python train.py --n_kv_head=2 --head_dim=64 --vocab_size=2493 --norm_place="pre" --rope_fraction=1.0 --init="uniform" --init_std_qkv=0.0488 --init_std_o=0.0116 --decay_fraction=0.703 --final_lr_fraction=0.05 --batch_tokens=32768
MLP neurons of a small language model. Each row is named by its layer, matrix (gate and up: input weights) and neuron, and shows model dimensions 0-159. Each number is 128 + 24 x the weight over its row's rms, rounded and kept within 0 to 255. Numbers have three digits each. A neuron's up and down rows have the sign that makes its largest values positive.
Before each neuron's rows, "fires after" lists the tokens most often just before its 100 highest values on Wikipedia text that the model never trained on. A number after a token or word is its count.

fires after: " New" 22, "ov" 8, "o" 8, "ot" 6, "ens" 5, "n" 4
L5.gate340:089164169138091099156125138198083140109104149139135141140149109083106138116133133127116158098125119117138149115147139115148125121154075099114126180087107120105132182138169111097110123131145140155104109114089168096145113168141111122117146135140144111130130115168091101151129112079135101122121109155117100117130181117115118124105110138128133108162125119143118132143074113081138106098099114145152124141109186122125088151144127109168138136091120163148114115116150180117131155124136133
L5.up340:109136122140115135084139166100116149131095097148151111117133165153089131130115073146114111119157124162144113148127147117133126146127127119092130104107132127151153151117125108125116110115171109114144141120128107145103130136079111114120116143106148150120178142157130107103143112159189089152121121121123107172166125120155107138148142097142133156132104121105134122119087148181100150123164129142172094126142141150119111094085159159068089074172092089141101136117134164139100111102079126

fires after: " L" 24, "el" 12, "L" 8, " J" 4, " de" 4
L6.gate43:109117135096149125118128092153197161109145148165113118144174134153165106157091133100141163142112088151153145139115111171127137133123167115125162121161083063099125096175095144115122171125119129100140097157148136153150109128103142127157148109117143142142144125121110165174145087095127141121125116112128138150131130145100143144114115127115127172123153099142108133133120094143137115116120146110110150113153124138134110104141122083084154117090072102135120166105178148142134097082120143
L6.up43:096151115113115166157141114138142094058125135127092136110173120157116122139114092133117090146078147123162171118100138099125123137111080154138149137159091129150089126123145109098097155144132158139090166151180099101130114137134167122122161109144109116119153110153119130122113112176131154105102142133149141092114100140108149140093117122136143129142086159118115114097153134157140114151092129154156135148150070130101111134101152136157112130148108164152172128153104136177134119083129115

fires after: " No" 21, "im" 8, "al" 7, "qu" 7, "it" 6, "an" 6
L5.gate437:127112118123125079122096118125061156113155072124173110119104101093121126141122152136121147087144182116143141152126119121167153133086122149138131105090155122178115109105093099095176126176159134120102164142117133136127150141130117143165077137114131117137135111144145142110119106104085095112117108107140156135147125158101148111096148121115109140067122135205111093125133158128139128128125145162159091158121144167144106159134119114117142121140151140113130166160142149131121114101131140
L5.up437:118143170166141106101137138160142166100089154136138127111110143138168109122127117116111131123134142108167097169150112105168135128109122124129138154146099136147115135132121124138122142143086137116101136083136131124122108196131110129164138157092076142096139189090100177124115128144110130113118140137133105114152134111126134155128141131174152101093126159090107107072099135099138150132056113129132125129058145148109138140075109104132150116140133109106158140134117103101150168154147141

fires after: " N" 21, " Al" 13, "v" 6, " v" 6, " al" 6
L5.gate47:175145128088142125132121095101140115134109128144124201108143081103154150078133115110131175144129169143122111137138113109138120152081154122143128111141145121092129108132165118125102168166148157110163131103110116131133136130131120130132112114132131134132139133121125145128127059147124102139077115111161142186117103128114188126111111113143145124119131157111104139165147120116144177116155099129140115158088109127204129142147086094117087133098153086139151120122124122107112177149116134
L5.up47:121134143098144163110132103140128170100098129133133149155173131122098124108155117160082151130131087117137165129146180118098190161120112140111107170103147159104135135149130107144143107160133133140132109075115141153130118152096169105120097108094128146111122099130158109147152120115103145119178085113090169110146135107089106103192144126151127174146143145129149159163116134122133082117152127081164109142138088178098115116109115128136138097115124125121116149130142103150129112106136121

fires after: " V" 20, " W" 12, " U" 8, " El" 7, "enn" 7
L5.gate128:150132123119160142085114119159106111103162128145131137147110123092145125134139109121140135119155157120117218139121115128141112154111125155095126119094133114127138105128111130110140131126135110150187122149125082091098134136121112135114112170117130198133094131088101164159137109149098132177079130111166108173135144103137140145142102174134083103136170107129118093112095100162176139104095152113092115112118109097128129173139107127127125144171144130124154145114124111103134109172139133
L5.up128:104116097137140152128157135115128155085139151101122121126137138119109157156141123110099123132122177135123095105142119115109137145164084105112148105172127116159097099124126143121121132119110131194144107111145074124185101135089140157075134095108156120146118121121075131126142158145117109140132119143126098089139102134111156154128112141090158148145168143152174099103155145171148159083123112110141140152119129151110156142112156156135142068134169134115115071133133137156116108103096098

fires after: "m" 20, "r" 16, "l" 6, "om" 4, "ol" 4, " pl" 4
L5.gate188:137151162105095087132113166142135134136132151095112099079150165153119081098135091151126104122130101166110164116168113107100122124031126146144126111135131151111138127106123107128136132160077147111127128096117152151126126129136130177168123149126150093114131148118123159146122107130111121091137138079110147111175114152132168110148101147138107125165133122120101111174120114159116153140161135161175106137135147105101108103123170124133123117108103121144129166194151131113116122139133141
L5.up188:128146095122142124125083154094162177131113138084134102109169125103103116163128158141202108143119111101125174129146161167132143159139169083098061127095150150093147161108150125135155126115141116113145100093120120094146125149162113094129127095117094125103125147158099164093160102138136115081111102138126099130146129102109125105119098093121130174086117134128133131131111117154137133159149163143119128148130098147137106139135133121110124142110138167108130106119119142120169133089151167

fires after: " G" 26, " B" 20, " S" 15, "S" 5, "B" 5
L5.gate311:178150134139158139099138129109139096117113120107128136162161129153132156126118132122140181105154156154101164091120113092121156137129141147134133101108099064169138113100100089099154122148179108136150119125122109117103093128123140102149120106147103091071124148126136137091132118119193094156102132116125134106112089114162164127099138139138174123140100136109136106167117123142128090137166128091104121135165153175111154095132103112109077092143129100132104166145138128099117126134108139
L5.up311:117106145125157175111115142103114100114122100181122140091117131150096134164117136099116122180122094102144119072094162102125147153156111142146111122132090170110125177117140133161139090132119125102112131131098147121187136142121117157092102131146102076110121122134157096121134120139106104149152114124170084149138142130112152105169141127153137127173134158167146146138124144141082150130101124122137078128136130109154123185142121120115110105146132126134121087098172105112159117175132097

fires after: " R" 27, " F" 7, "r" 7, " N" 7, "-M" 5, "ag" 5
L3.gate61:083092103144162148134153115089134073143156091117128121150122130143120167085110108107123135121165118138118152131118115072135110144162152139148129140113151079094126147122140095135137154140166140106096121103149116146133092184172089121136096136135147136078120150116126169091110133166130141114156095144149117121153142156109122114150105169098090174147133111140140122103114122103155131111095102136185109139124105155113145138103153114104122110138123125125133175196144157147112111136114127
L3.up61:149135131086114093102116119125137103087113149105156063117151127175106113174156120168154159134130093148132101156090112147128157108086136121131133113102113132130080128143107137147147121139162151128106135118177067126166142104131117115120085092141133106113135165128154105152167150150153145092138121115139133151108118153124142149122135128092093145137156157126135116107129101164110136108126182127136114143094112105101129124082170091136134172147154131138120105111155139161136164094169106